{
  "norm_place": "pre",
  "tie_embeddings": false,
  "init": "uniform",
  "lr": 0.000807,
  "weight_decay": 0.2,
  "warmup_steps": 245,
  "schedule": "wsd",
  "decay_shape": "linear",
  "final_lr_fraction": 0.05,
  "steps": 8245
}
MLP neurons of a small language model. Each row is named by its layer, matrix (gate and up: input weights) and neuron, and shows model dimensions 336-431. Each number is 50 + 10 x the weight over its row's rms, rounded and kept within 0 to 99. A neuron's up and down rows have the sign that makes its largest values positive.
Before each neuron's rows, "fires after" lists the tokens most often just before its 100 highest values on Wikipedia text that the model never trained on.

fires after: ",", " S", ":"
L5.gate919:40 66 40 45 59 55 52 27 62 41 58 39 47 44 57 55 63 49 57 53 50 58 53 49 47 61 40 69 61 40 45 57 44 37 56 55 36 42 53 44 33 50 52 58 31 35 48 48 39 53 51 46 54 55 47 57 49 48 50 57 57 56 67 57 60 40 37 68 49 41 62 68 44 43 43 45 39 45 58 48 38 63 44 67 60 48 58 47 63 54 48 61 62 44 48 55
L5.up919:57 67 67 41 55 47 46 49 79 46 37 47 41 50 54 72 55 68 64 55 50 36 53 39 29 55 37 31 41 56 51 36 63 46 57 47 40 43 58 48 37 44 55 54 56 41 56 62 49 68 50 35 48 35 58 53 49 46 55 58 61 59 44 48 46 54 60 54 52 32 71 50 55 65 59 36 64 48 53 33 53 56 47 46 66 55 57 47 64 54 50 68 51 50 41 44

fires after: " ", ".", "–", " .", " the", " ("
L5.gate472:44 62 69 53 42 54 65 43 58 48 47 51 66 35 34 58 68 53 58 47 35 43 51 53 60 35 50 49 55 57 49 42 36 50 50 50 50 52 56 41 43 38 39 51 36 46 45 38 57 37 27 58 49 59 50 41 27 38 62 47 78 56 45 42 55 57 40 46 61 45 62 51 49 62 43 36 47 41 43 54 52 54 73 69 51 56 41 40 53 52 73 33 36 65 46 56
L5.up472:39 57 78 59 32 36 47 45 47 37 52 68 57 67 51 59 49 49 45 37 63 36 63 61 52 60 48 50 51 39 45 38 34 43 55 51 61 43 64 34 55 33 45 53 36 46 42 52 38 47 53 53 32 48 47 42 55 58 57 46 61 44 45 47 48 65 65 66 57 49 65 53 59 45 56 65 47 63 57 33 49 57 66 48 59 46 45 40 55 58 77 45 38 58 56 42

fires after: " (", " \"", "–", "-", "3"
L5.gate558:40 54 45 25 45 46 47 32 55 49 66 53 44 30 44 48 63 60 49 49 54 39 64 49 57 34 48 41 40 58 43 49 46 63 46 72 58 30 55 60 50 36 35 75 43 62 51 50 55 40 38 42 48 48 43 38 56 57 44 45 55 34 55 50 36 47 51 65 63 45 64 55 40 35 65 49 47 47 55 51 66 71 43 59 55 54 60 63 54 51 53 53 47 42 38 33
L5.up558:62 52 54 40 64 48 53 52 44 54 47 60 38 36 63 48 61 50 52 31 48 75 57 51 55 45 54 52 54 54 59 45 53 34 52 62 55 56 59 51 48 43 48 54 45 48 76 60 55 39 28 45 55 50 49 61 52 40 55 58 54 43 42 48 61 61 59 63 47 46 51 40 33 37 65 47 52 49 67 49 45 57 40 41 52 51 39 51 75 43 47 50 63 39 42 63

fires after: " ", " (", "-"
L4.gate1978:52 64 61 59 42 36 54 61 28 46 57 36 44 47 33 55 51 34 50 62 46 37 24 58 45 42 49 47 46 65 60 57 44 52 39 56 29 35 38 53 40 64 48 59 42 43 39 57 45 56 45 44 45 55 78 58 56 51 51 50 47 48 55 52 44 33 48 47 55 47 49 45 49 40 53 41 50 33 27 33 49 61 47 45 54 51 56 51 25 48 45 64 40 35 70 45
L4.up1978:43 65 32 60 56 45 68 45 40 37 59 48 41 64 50 62 45 38 50 61 56 41 49 55 59 32 68 45 44 36 71 50 54 55 50 48 44 51 47 33 26 51 63 47 33 41 39 65 48 49 57 55 55 55 54 47 59 50 42 32 45 61 54 42 56 41 46 51 54 62 36 57 41 46 46 57 70 61 52 38 52 48 62 53 56 61 66 43 50 42 59 54 40 52 48 57

fires after: ",", " (", " and"
L5.gate1443:34 66 30 63 41 55 41 56 35 55 47 64 40 48 49 46 64 80 40 52 35 22 55 50 37 33 59 50 62 56 58 38 24 45 59 49 53 40 45 45 31 51 40 47 38 33 53 23 56 61 34 52 46 40 52 36 46 37 54 39 40 39 43 43 35 56 38 54 26 50 63 58 55 47 38 34 47 48 51 39 55 33 38 59 47 54 36 44 42 43 69 57 36 35 44 42
L5.up1443:46 34 46 70 60 50 50 34 61 64 39 50 42 45 40 38 47 42 44 56 61 63 49 46 64 49 65 51 47 41 46 53 33 45 57 56 45 59 41 46 62 44 38 44 47 56 62 54 59 56 30 67 67 66 50 56 37 32 39 61 53 51 32 38 48 37 57 56 56 36 46 42 61 34 46 61 54 28 62 37 50 53 41 45 47 47 44 64 70 47 50 43 54 45 35 44

fires after: ".", "–", "-"
L5.gate1514:51 71 61 39 63 47 66 53 47 41 56 56 50 54 64 57 60 52 56 56 50 53 51 48 58 54 40 51 59 54 41 51 60 48 41 61 75 66 58 46 54 54 56 57 51 64 43 65 55 49 56 41 46 54 29 39 63 38 61 47 39 46 48 61 40 48 52 57 67 63 58 50 48 41 33 50 69 28 61 52 56 61 46 46 66 40 55 46 58 45 35 41 44 51 52 45
L5.up1514:57 65 50 36 47 40 31 35 69 44 45 63 49 63 41 35 37 48 34 45 35 60 57 60 47 54 67 55 49 65 45 42 46 40 55 42 37 22 38 50 61 51 67 44 55 46 65 52 62 39 39 61 52 63 41 38 53 51 53 59 52 47 52 41 69 58 55 40 49 52 29 43 56 60 67 48 58 46 50 67 54 69 52 66 49 45 68 42 51 30 63 66 46 49 22 38

fires after: " ", ".", "\n"
L5.gate1694:58 45 61 52 68 43 61 58 39 38 49 52 47 47 48 39 68 45 57 67 64 55 49 58 46 40 46 48 51 50 48 67 49 68 37 46 45 60 35 47 46 56 50 52 41 36 61 52 55 46 55 50 40 48 53 55 62 31 57 53 58 54 67 41 59 45 47 51 42 27 58 42 47 44 43 60 55 51 48 41 61 52 26 47 61 60 65 53 39 55 44 41 71 51 40 43
L5.up1694:46 40 46 44 74 45 64 48 36 50 63 53 37 61 54 39 59 32 52 60 36 57 52 51 42 49 42 71 67 47 49 51 57 51 38 34 55 57 68 38 49 45 39 47 56 44 44 43 46 52 40 53 63 68 47 60 51 44 53 62 43 48 46 65 39 38 39 68 68 49 55 50 39 37 39 56 48 67 47 53 33 44 41 47 61 46 66 34 54 41 46 54 64 58 32 53

fires after: ",", " (", " \"", " |", " and"
L5.gate2047:24 43 35 56 57 55 69 40 55 64 59 40 43 39 48 34 53 44 51 47 53 61 45 58 45 48 52 63 63 43 46 53 54 50 52 41 37 38 60 68 54 63 34 56 35 49 26 50 70 48 48 50 44 25 51 67 50 40 56 57 59 51 49 35 40 35 44 35 61 40 58 43 57 36 50 40 48 51 52 30 45 33 41 39 54 65 58 49 39 47 34 47 55 54 53 46
L5.up2047:41 66 49 55 68 66 48 37 60 56 59 56 31 42 33 42 38 46 46 39 58 30 58 44 43 52 59 43 44 51 44 49 36 64 54 63 47 56 47 49 27 41 45 37 34 50 42 72 43 62 52 37 65 58 50 38 46 43 49 52 63 44 54 48 35 61 56 64 40 40 50 48 43 70 46 65 52 59 59 51 55 46 61 53 49 55 61 53 60 45 62 57 48 34 54 33

fires after: ",", " ", " /", " |"
L5.gate491:37 54 50 45 57 49 53 54 63 47 66 52 53 54 41 44 63 66 47 46 66 56 51 57 46 47 53 40 43 45 64 41 54 56 37 40 57 47 50 50 56 56 53 44 51 50 47 61 64 48 37 60 40 40 28 44 37 34 58 52 47 50 44 58 44 47 49 59 46 62 44 64 57 53 51 40 54 42 65 53 76 44 52 42 58 55 57 61 71 62 41 48 57 60 47 50
L5.up491:59 42 47 63 47 52 49 54 55 64 64 43 48 44 38 36 57 48 43 56 55 62 52 61 57 54 60 47 60 47 37 45 56 54 54 62 50 51 47 54 40 31 62 55 43 62 54 66 61 59 62 37 61 57 50 56 36 43 66 41 40 57 42 74 56 31 41 37 62 42 59 44 62 55 41 36 56 44 55 47 49 44 32 46 56 42 68 45 64 69 62 56 63 62 31 74

fires after: " ", " (", " \""
L5.gate1102:47 71 68 34 75 52 62 47 56 55 40 36 45 35 24 26 60 52 39 34 56 51 60 52 55 48 51 47 43 46 63 36 30 66 42 42 49 53 53 46 54 51 40 49 53 52 29 59 53 54 46 56 40 57 60 64 47 50 54 47 73 46 37 44 54 39 45 40 53 63 28 64 59 32 56 39 51 48 47 51 73 45 58 52 61 54 52 51 47 37 62 53 45 44 38 55
L5.up1102:35 60 63 46 59 53 57 45 62 49 40 43 59 47 37 53 54 56 29 40 57 54 68 35 67 57 43 49 47 48 54 60 42 64 46 30 35 55 53 39 26 29 47 57 46 51 41 52 51 57 56 51 53 33 48 53 60 61 55 63 48 35 41 33 45 56 35 41 49 52 42 76 53 61 57 54 47 38 55 44 58 43 52 51 44 39 48 64 52 50 43 57 48 47 51 39

fires after: ".", ".\n\n", "-", ",", "Professional", " "
L5.gate1603:36 46 53 47 38 48 56 49 36 76 46 47 31 66 42 58 59 35 49 55 53 64 32 53 61 42 56 62 66 48 65 56 63 32 37 45 62 52 61 50 31 37 56 65 45 33 50 56 63 61 43 52 47 47 63 35 57 39 68 41 53 41 44 52 65 57 57 46 46 44 44 44 67 49 59 46 49 54 75 54 47 40 60 52 45 66 52 53 62 53 49 54 34 60 33 63
L5.up1603:45 41 54 40 26 71 64 62 55 55 35 54 52 65 40 44 56 47 49 46 64 48 38 40 58 81 35 47 67 39 44 52 30 57 40 35 64 51 74 52 45 41 34 52 56 28 64 50 57 51 62 41 59 38 58 56 52 52 50 35 41 44 50 48 48 66 42 51 46 41 60 53 62 54 49 68 60 59 65 43 49 56 61 40 47 47 37 62 38 55 65 68 42 57 37 44

fires after: ",", " ."
L5.gate1457:56 45 55 38 71 40 47 63 56 70 57 50 31 45 61 48 58 61 55 58 66 52 36 67 53 47 54 40 57 70 43 53 52 45 46 54 41 44 54 33 47 46 60 52 61 48 46 48 55 49 50 57 48 38 50 34 44 41 48 51 57 46 47 61 43 46 56 43 51 34 41 42 56 57 49 36 67 32 49 64 48 68 49 58 61 50 73 54 49 63 40 60 46 52 55 51
L5.up1457:48 55 35 51 53 51 47 52 29 39 61 38 41 35 54 43 51 65 33 53 61 52 63 40 64 35 45 38 62 29 52 40 43 54 59 51 58 40 57 28 63 35 58 60 38 56 29 62 56 53 57 39 63 56 48 54 42 42 44 62 53 52 62 44 29 50 47 54 58 35 50 65 55 57 59 38 38 28 62 63 52 39 66 40 63 36 63 48 52 38 49 59 57 53 46 35

fires after: ".", ".\n\n", " and"
L4.gate541:57 41 51 59 48 49 67 57 68 48 47 67 31 48 67 38 52 33 35 43 50 56 44 44 43 62 42 40 68 37 39 62 56 54 41 49 62 49 32 63 55 56 61 50 42 67 57 44 63 44 44 64 48 67 44 51 51 32 53 44 66 41 41 53 30 56 40 64 55 60 45 48 55 49 70 35 38 53 51 49 50 37 50 51 36 66 43 55 45 47 34 41 60 32 54 50
L4.up541:56 66 37 45 36 45 70 38 54 42 46 55 65 38 29 53 40 32 43 49 33 54 52 44 64 49 42 55 44 51 54 55 52 32 48 43 63 56 61 62 57 61 43 58 47 36 55 76 54 34 41 47 45 26 36 56 31 39 47 50 42 58 49 46 58 45 47 39 47 39 44 61 45 53 47 56 55 41 47 67 66 69 38 61 42 38 40 41 31 56 42 55 54 49 53 40

fires after: " |", " was", " U", ",", " the"
L5.gate229:37 38 50 54 51 54 28 57 59 51 29 38 37 55 59 51 61 41 56 57 38 66 52 34 66 51 38 42 47 49 47 40 59 67 40 45 67 50 60 48 39 53 67 51 47 51 58 65 50 35 49 61 35 33 45 47 32 61 39 50 41 52 59 37 49 64 48 56 52 36 45 46 48 48 29 49 57 46 61 61 53 46 55 58 53 43 63 40 43 65 36 44 66 77 54 39
L5.up229:40 65 43 55 40 75 49 52 31 33 45 38 50 74 63 44 51 52 66 55 40 48 57 45 51 60 42 56 59 46 35 44 33 49 45 49 54 63 58 56 51 54 54 43 47 66 60 66 44 51 50 58 57 51 60 46 47 53 51 35 58 58 61 43 42 59 64 51 50 41 50 46 33 61 58 65 49 62 41 53 40 60 34 62 38 26 52 33 38 43 43 64 53 47 52 35

fires after: ",", " (", ":"
L5.gate2270:28 44 56 48 52 45 49 42 47 65 60 54 56 50 59 45 58 59 50 49 43 37 51 51 44 47 52 38 62 46 53 32 68 39 60 63 43 46 61 56 48 53 63 51 33 48 68 50 65 37 36 52 69 38 48 47 40 43 55 50 33 45 40 68 37 57 39 41 37 43 59 59 56 60 56 36 53 56 55 42 54 31 29 59 43 55 60 50 63 50 52 47 35 60 56 40
L5.up2270:36 45 29 63 60 52 63 55 65 43 48 49 37 56 53 43 50 52 46 39 54 46 44 34 41 49 52 33 51 67 69 42 65 63 55 46 52 59 47 50 41 57 40 53 33 64 50 71 49 56 56 46 52 57 45 31 35 31 36 59 50 54 61 49 54 48 44 45 53 42 56 42 55 42 52 43 47 50 45 60 56 58 53 35 41 53 64 42 72 59 50 71 59 59 31 38

fires after: ".\n\n", "\n", " |\n\n", " ", " ==\n\n", "\n\n"
L4.gate1330:56 48 39 46 55 40 61 50 67 51 61 68 36 46 47 60 68 48 40 53 45 62 60 70 67 39 56 62 58 45 58 73 49 32 44 41 64 40 54 27 38 46 43 41 56 48 46 73 48 55 55 51 34 64 39 30 45 36 55 41 79 69 62 57 38 38 61 64 52 59 57 41 57 55 54 53 43 39 52 48 45 51 61 39 33 47 56 57 56 77 44 52 29 63 38 54
L4.up1330:42 60 47 47 67 52 54 48 49 35 52 40 46 49 64 61 47 51 45 67 53 52 65 61 42 62 35 44 47 61 58 57 53 33 52 39 76 47 63 51 44 42 45 43 59 31 59 63 45 63 44 55 43 44 28 51 36 47 50 52 27 52 51 58 38 40 41 48 49 49 46 42 51 35 37 41 54 52 51 43 41 64 40 49 29 44 45 37 51 59 49 56 36 51 57 35

fires after: ".", ",", " \"", " that", " as", " ("
L5.gate1490:37 36 53 34 26 37 51 46 55 72 63 51 48 53 48 54 59 52 38 63 58 40 55 53 42 48 39 45 54 53 57 55 61 42 37 36 54 51 46 52 50 62 35 51 37 53 58 55 62 53 54 56 40 37 51 53 50 40 42 49 35 43 49 60 35 54 50 67 23 54 50 52 44 39 47 47 55 48 61 57 60 45 43 43 60 79 53 51 64 52 68 51 50 44 46 55
L5.up1490:64 42 58 47 48 58 51 58 66 53 48 32 53 62 53 49 61 44 61 64 58 61 43 60 62 35 65 32 34 30 62 65 31 59 58 44 51 36 65 54 36 51 58 53 57 50 65 51 46 37 45 46 38 48 50 23 38 61 49 44 54 53 66 49 41 52 46 66 30 53 56 42 56 74 51 68 63 51 71 38 39 56 48 50 36 64 32 58 30 36 52 54 40 63 62 60

fires after: "-", "–", "-M"
L5.gate1746:41 53 28 50 39 48 43 65 43 41 42 54 55 57 39 56 54 55 57 43 67 56 58 56 39 40 57 37 57 48 62 49 51 62 50 38 44 45 56 52 71 40 60 57 43 60 48 51 65 42 40 39 57 45 51 39 46 41 64 50 50 50 43 38 57 53 41 62 64 42 65 45 60 43 49 39 60 52 66 58 63 71 55 64 60 59 52 63 54 54 60 46 44 57 48 38
L5.up1746:47 53 39 60 60 36 44 36 66 41 56 63 49 50 60 42 53 53 57 54 47 40 58 68 57 40 40 49 57 41 42 38 38 56 71 43 48 44 45 57 57 60 63 51 38 52 58 50 53 42 31 60 55 29 57 40 52 44 49 66 54 39 58 29 49 50 65 59 61 31 48 33 59 46 57 63 41 52 60 45 37 61 50 42 52 40 48 50 49 38 73 58 46 29 42 37

fires after: " ", "=", "-", "\n\n"
L5.gate165:50 43 52 73 55 42 60 47 47 60 25 35 47 51 46 37 53 39 60 54 35 53 54 41 46 54 45 38 51 41 70 34 35 55 33 62 26 44 43 62 45 68 30 56 58 57 44 50 58 42 53 41 53 54 46 48 37 41 45 56 56 45 75 63 45 52 44 35 52 47 46 56 38 46 60 48 65 32 53 47 49 62 43 47 60 65 59 57 35 66 40 50 56 54 52 45
L5.up165:50 34 58 53 51 61 48 42 51 50 55 63 67 47 51 55 54 55 39 36 64 63 54 47 57 36 66 57 37 44 65 61 39 56 60 46 58 26 56 36 50 42 41 64 23 32 54 52 39 56 50 62 42 59 43 50 57 46 65 40 44 45 50 44 48 48 34 48 44 60 37 48 61 32 54 60 43 58 50 49 54 48 38 39 64 47 38 45 41 61 54 36 66 63 58 51

fires after: ".", " well", " such", "20"
L5.gate827:49 59 54 42 44 51 35 66 50 64 51 52 42 52 37 40 47 44 59 44 43 55 58 31 55 57 42 57 56 54 43 66 42 45 63 53 41 57 49 62 47 45 49 43 52 47 52 53 63 65 34 44 42 41 55 35 48 25 60 36 27 50 48 60 62 45 51 60 60 45 49 40 54 41 59 60 57 49 43 50 51 59 65 47 42 48 62 42 67 57 59 62 57 66 47 56
L5.up827:46 66 39 53 61 31 64 52 62 38 59 50 37 42 38 60 53 33 50 56 43 52 57 49 31 40 44 51 52 44 50 50 35 42 41 42 59 42 54 55 47 49 50 44 41 46 42 56 61 51 53 52 45 45 49 60 64 21 52 59 64 58 43 64 34 46 30 53 63 60 62 43 36 42 40 67 55 67 41 42 52 60 43 58 45 67 56 38 59 55 76 61 73 55 56 63

fires after: ".", ".\n\n", " and"
L4.gate50:51 38 36 30 41 51 52 59 56 61 55 52 51 64 48 47 35 42 56 47 34 47 34 47 65 47 56 61 50 74 41 56 37 52 50 41 63 30 59 66 43 60 55 52 42 38 51 53 50 38 45 39 48 26 50 29 66 27 60 61 67 61 64 74 49 56 54 57 44 63 36 52 55 55 47 51 43 60 47 58 52 53 43 64 42 45 43 46 51 60 55 51 33 59 56 48
L4.up50:42 45 62 54 44 46 61 45 49 55 53 56 54 69 50 47 50 48 37 66 43 39 56 53 46 65 47 49 42 55 38 40 49 65 46 37 54 62 60 34 62 54 63 46 42 49 39 69 63 66 65 55 45 57 50 54 36 48 32 52 35 49 56 52 36 57 34 40 46 43 61 62 32 54 53 32 52 42 42 46 68 54 55 55 58 43 58 63 49 56 49 53 52 55 52 50

fires after: " (", "–", ",", " ", " |\n"
L5.gate1057:38 50 47 56 67 65 47 38 56 38 42 46 49 53 53 49 67 65 50 51 33 52 58 38 50 43 51 48 65 41 68 40 41 57 29 43 47 38 64 36 50 53 48 52 36 40 48 70 46 67 52 41 45 52 46 40 45 31 33 32 54 42 59 45 33 36 71 62 52 36 42 55 43 41 49 58 44 40 55 39 46 43 67 62 51 56 61 40 58 61 48 64 59 49 43 52
L5.up1057:57 48 41 60 50 50 41 52 62 55 44 54 43 20 65 52 50 49 61 31 59 56 48 58 59 48 58 52 46 67 53 37 57 45 59 55 52 37 33 44 57 41 62 49 46 52 71 38 51 51 49 35 46 40 52 66 47 39 39 54 48 48 46 40 42 34 40 46 38 27 47 43 59 51 33 54 50 46 46 56 58 25 46 34 53 46 51 63 62 49 44 59 33 32 43 40

fires after: ".\n\n", "."
L4.gate2005:50 38 60 36 57 65 41 59 40 57 38 61 75 58 43 41 52 35 35 56 50 41 55 40 54 60 44 58 48 38 48 57 46 45 46 58 59 41 57 42 47 42 53 49 34 49 63 43 45 68 35 56 43 58 63 56 50 51 53 52 42 61 39 52 45 59 39 47 38 52 51 47 55 43 72 42 35 67 42 57 61 58 35 40 63 70 46 37 62 35 45 51 66 47 66 58
L4.up2005:56 53 44 56 55 57 63 45 74 54 58 56 33 50 47 49 46 41 63 59 45 43 67 65 48 50 32 55 63 36 37 46 50 52 45 50 50 54 57 71 48 57 55 61 63 59 53 63 32 52 45 43 42 46 47 70 46 55 51 45 61 69 45 44 57 51 48 57 50 47 36 68 35 45 44 73 55 55 39 65 55 56 49 52 49 53 59 51 56 46 58 65 68 49 41 38

fires after: " "
L5.gate1723:46 63 41 43 54 53 56 26 53 59 51 41 63 32 28 30 63 55 55 61 42 47 54 55 54 43 55 55 44 54 57 50 46 66 37 37 48 39 48 46 54 54 66 42 51 40 60 49 52 55 49 36 47 51 52 53 43 34 55 59 42 45 42 54 63 28 46 41 52 50 58 76 73 41 52 52 48 55 57 58 63 57 60 36 55 58 57 61 52 48 63 51 54 59 48 47
L5.up1723:36 31 49 47 45 50 56 49 59 62 50 52 57 52 75 53 46 61 54 54 43 60 54 44 57 58 44 42 47 53 69 43 53 50 43 37 53 60 39 44 32 46 57 64 43 35 60 53 51 45 47 61 62 34 55 35 68 46 34 35 51 50 52 32 43 29 66 58 60 44 43 60 49 46 51 57 74 58 64 56 44 34 62 56 46 73 56 64 36 62 69 68 52 39 41 43

fires after: ",", ":", ".", "Bl", "-"
L5.gate1293:40 65 46 61 59 43 59 32 70 64 73 48 51 60 53 57 47 55 50 49 49 57 51 68 43 40 49 38 66 41 47 36 63 60 44 69 58 33 50 38 59 51 55 39 43 52 76 50 54 43 44 59 62 29 49 53 47 50 58 42 48 51 60 38 49 40 41 59 51 40 62 60 56 49 70 34 71 36 74 61 64 68 36 52 45 42 53 51 52 71 56 40 50 58 47 57
L5.up1293:37 58 45 57 50 51 43 68 64 57 62 44 61 50 56 51 40 48 58 46 43 47 59 53 64 52 30 31 70 63 52 35 39 68 59 43 57 44 43 37 51 58 53 54 57 50 52 54 52 31 48 44 64 35 43 37 32 57 38 53 59 46 62 51 62 64 54 55 42 44 58 55 66 43 58 60 56 52 45 54 37 48 61 55 51 22 61 66 52 55 58 59 45 41 42 60

fires after: " "
L5.gate806:35 45 57 72 48 53 75 41 56 60 45 46 63 47 47 48 33 44 43 48 54 46 59 53 47 54 64 39 58 66 65 56 32 65 58 58 51 35 50 42 45 71 35 53 38 35 52 45 49 36 47 56 43 58 53 61 45 37 58 37 77 40 51 43 41 51 41 47 39 61 60 55 61 38 58 48 70 44 57 31 64 53 43 62 40 41 55 40 55 60 35 68 51 60 43 31
L5.up806:33 49 36 57 43 47 59 60 47 42 57 42 64 40 68 47 56 49 31 63 57 43 54 38 44 36 57 31 43 44 71 50 52 54 47 51 38 49 51 51 57 37 60 48 63 43 50 61 45 50 58 49 47 61 35 31 62 45 36 59 50 55 56 54 32 58 54 41 59 74 38 57 57 55 46 61 63 48 37 47 51 51 60 53 37 51 50 69 43 53 38 59 52 41 31 75

fires after: ",", "."
L5.gate88:53 66 53 46 53 47 51 69 51 68 63 64 42 36 66 45 69 64 58 44 42 36 52 51 49 54 31 31 52 46 48 36 44 37 43 41 49 54 38 47 54 55 65 56 35 53 39 61 59 50 59 67 41 38 48 54 46 33 45 44 48 55 54 44 33 65 43 43 61 47 37 45 36 52 50 61 47 41 45 68 36 63 47 35 62 56 47 61 63 70 47 46 29 41 48 61
L5.up88:44 48 53 44 72 67 47 59 52 60 37 56 27 50 36 57 59 55 41 52 47 45 52 40 56 41 60 47 40 49 56 51 53 52 68 48 49 47 34 51 46 51 40 53 44 45 41 52 46 77 30 49 40 44 49 60 51 39 64 45 61 60 41 58 51 51 60 56 50 52 57 46 59 29 58 45 48 34 56 31 28 37 40 31 46 52 48 39 60 32 50 57 40 51 56 60

fires after: ",", " |", " KOR", "0", " ."
L5.gate1647:53 44 41 58 52 55 52 63 43 64 67 66 38 52 57 67 57 55 48 63 39 60 50 62 49 29 51 35 56 37 56 65 53 36 52 33 54 51 55 52 39 61 53 33 61 62 55 49 42 35 54 45 43 37 42 38 44 41 69 51 38 70 55 67 47 60 36 41 47 61 35 44 66 58 40 38 44 51 62 53 68 36 38 46 52 42 61 58 62 51 43 36 51 53 39 63
L5.up1647:66 35 32 53 47 69 59 38 58 38 42 56 34 35 65 38 41 50 51 56 56 66 56 45 51 53 49 56 44 47 44 39 39 68 42 41 61 45 51 47 56 38 52 64 46 51 61 53 32 43 57 67 50 58 62 47 35 62 65 59 53 56 67 42 71 55 52 49 61 45 42 42 44 45 60 45 49 56 64 55 40 58 59 59 56 41 68 45 49 53 47 64 48 65 39 43

fires after: " \"", " (", ".\n\n", ".", "==\n", " |"
L5.gate2190:48 58 48 35 53 36 74 33 61 65 32 56 52 54 49 49 42 47 62 39 37 43 39 58 47 55 57 37 55 43 53 31 53 54 56 53 50 54 63 34 60 51 26 49 42 45 36 47 65 31 32 50 57 42 57 54 54 46 34 45 58 59 45 36 29 61 50 44 41 37 52 47 57 47 42 50 70 45 61 41 61 46 49 51 47 57 45 36 53 43 38 55 65 41 57 31
L5.up2190:58 57 43 44 48 53 51 33 59 40 50 55 53 37 63 67 60 48 57 43 48 49 68 45 62 57 48 46 38 52 43 66 39 58 39 38 59 36 53 50 45 51 48 44 63 59 48 47 71 44 44 36 66 47 29 39 67 52 39 36 42 38 68 67 60 63 50 63 34 48 51 37 58 40 54 51 47 36 59 60 46 53 68 38 73 66 36 34 47 45 34 61 45 32 57 40

fires after: " ", " (", " \""
L5.gate520:44 40 54 58 52 61 78 39 42 68 49 46 63 64 59 37 59 39 42 48 63 62 60 49 68 54 43 52 53 40 37 49 48 55 56 52 80 54 64 58 52 59 38 60 47 58 49 54 60 43 41 57 30 53 54 55 57 43 27 43 48 43 46 42 28 50 47 61 42 33 53 64 46 39 50 52 61 54 67 46 72 49 43 51 47 49 45 57 49 54 52 41 54 41 36 25
L5.up520:47 55 37 58 60 54 58 41 44 47 39 53 50 65 37 64 60 44 34 40 38 55 76 38 37 57 64 49 47 41 48 49 41 60 53 49 34 72 36 59 39 61 60 35 39 55 48 42 45 40 53 43 61 57 50 66 47 52 63 59 47 46 67 44 47 45 60 45 51 51 60 62 51 46 38 52 51 59 48 37 48 46 63 55 66 47 46 46 39 53 62 39 47 35 74 44

fires after: ",", " ."
L5.gate1063:55 76 41 59 47 46 52 51 71 59 57 55 26 54 69 39 55 44 40 53 44 48 44 60 35 54 55 38 56 40 52 54 35 51 53 55 30 57 41 49 49 52 39 47 34 62 43 51 42 53 64 54 59 62 59 27 36 52 63 43 36 73 54 40 47 54 43 61 48 58 68 43 50 55 28 48 54 52 60 60 61 54 53 41 58 63 80 35 63 45 44 54 57 47 48 48
L5.up1063:61 59 59 58 53 43 49 47 62 56 46 59 27 42 44 57 65 51 43 33 58 60 47 52 47 42 53 53 46 32 63 43 45 46 64 50 38 48 41 39 60 47 51 50 44 34 43 54 55 64 42 34 30 44 37 36 45 42 48 51 71 64 41 42 63 57 62 58 38 27 46 46 35 48 46 42 54 52 57 48 59 67 54 40 40 53 58 62 57 48 61 61 51 43 58 47

fires after: ".", " \"", " (", " ", " "
L5.gate1227:41 45 38 42 60 61 39 47 47 51 49 51 54 63 32 60 41 42 29 50 48 56 54 65 47 46 55 42 65 46 63 46 49 51 32 53 61 59 49 39 56 46 45 74 39 40 55 59 60 42 17 51 40 57 48 52 43 50 57 40 39 53 49 54 40 60 42 60 39 46 63 51 44 47 73 36 58 47 49 44 65 46 33 62 59 48 43 65 57 48 74 51 45 36 55 30
L5.up1227:39 42 49 40 58 53 51 39 66 69 40 67 61 61 45 53 50 49 51 42 49 60 53 50 58 49 30 55 52 43 58 66 47 57 55 41 57 44 49 49 45 55 61 73 40 46 60 53 63 37 54 72 59 47 58 76 39 43 49 61 48 32 60 49 41 33 54 50 53 43 56 66 48 39 47 57 58 41 43 51 55 44 27 49 46 50 55 57 49 59 50 46 50 57 54 54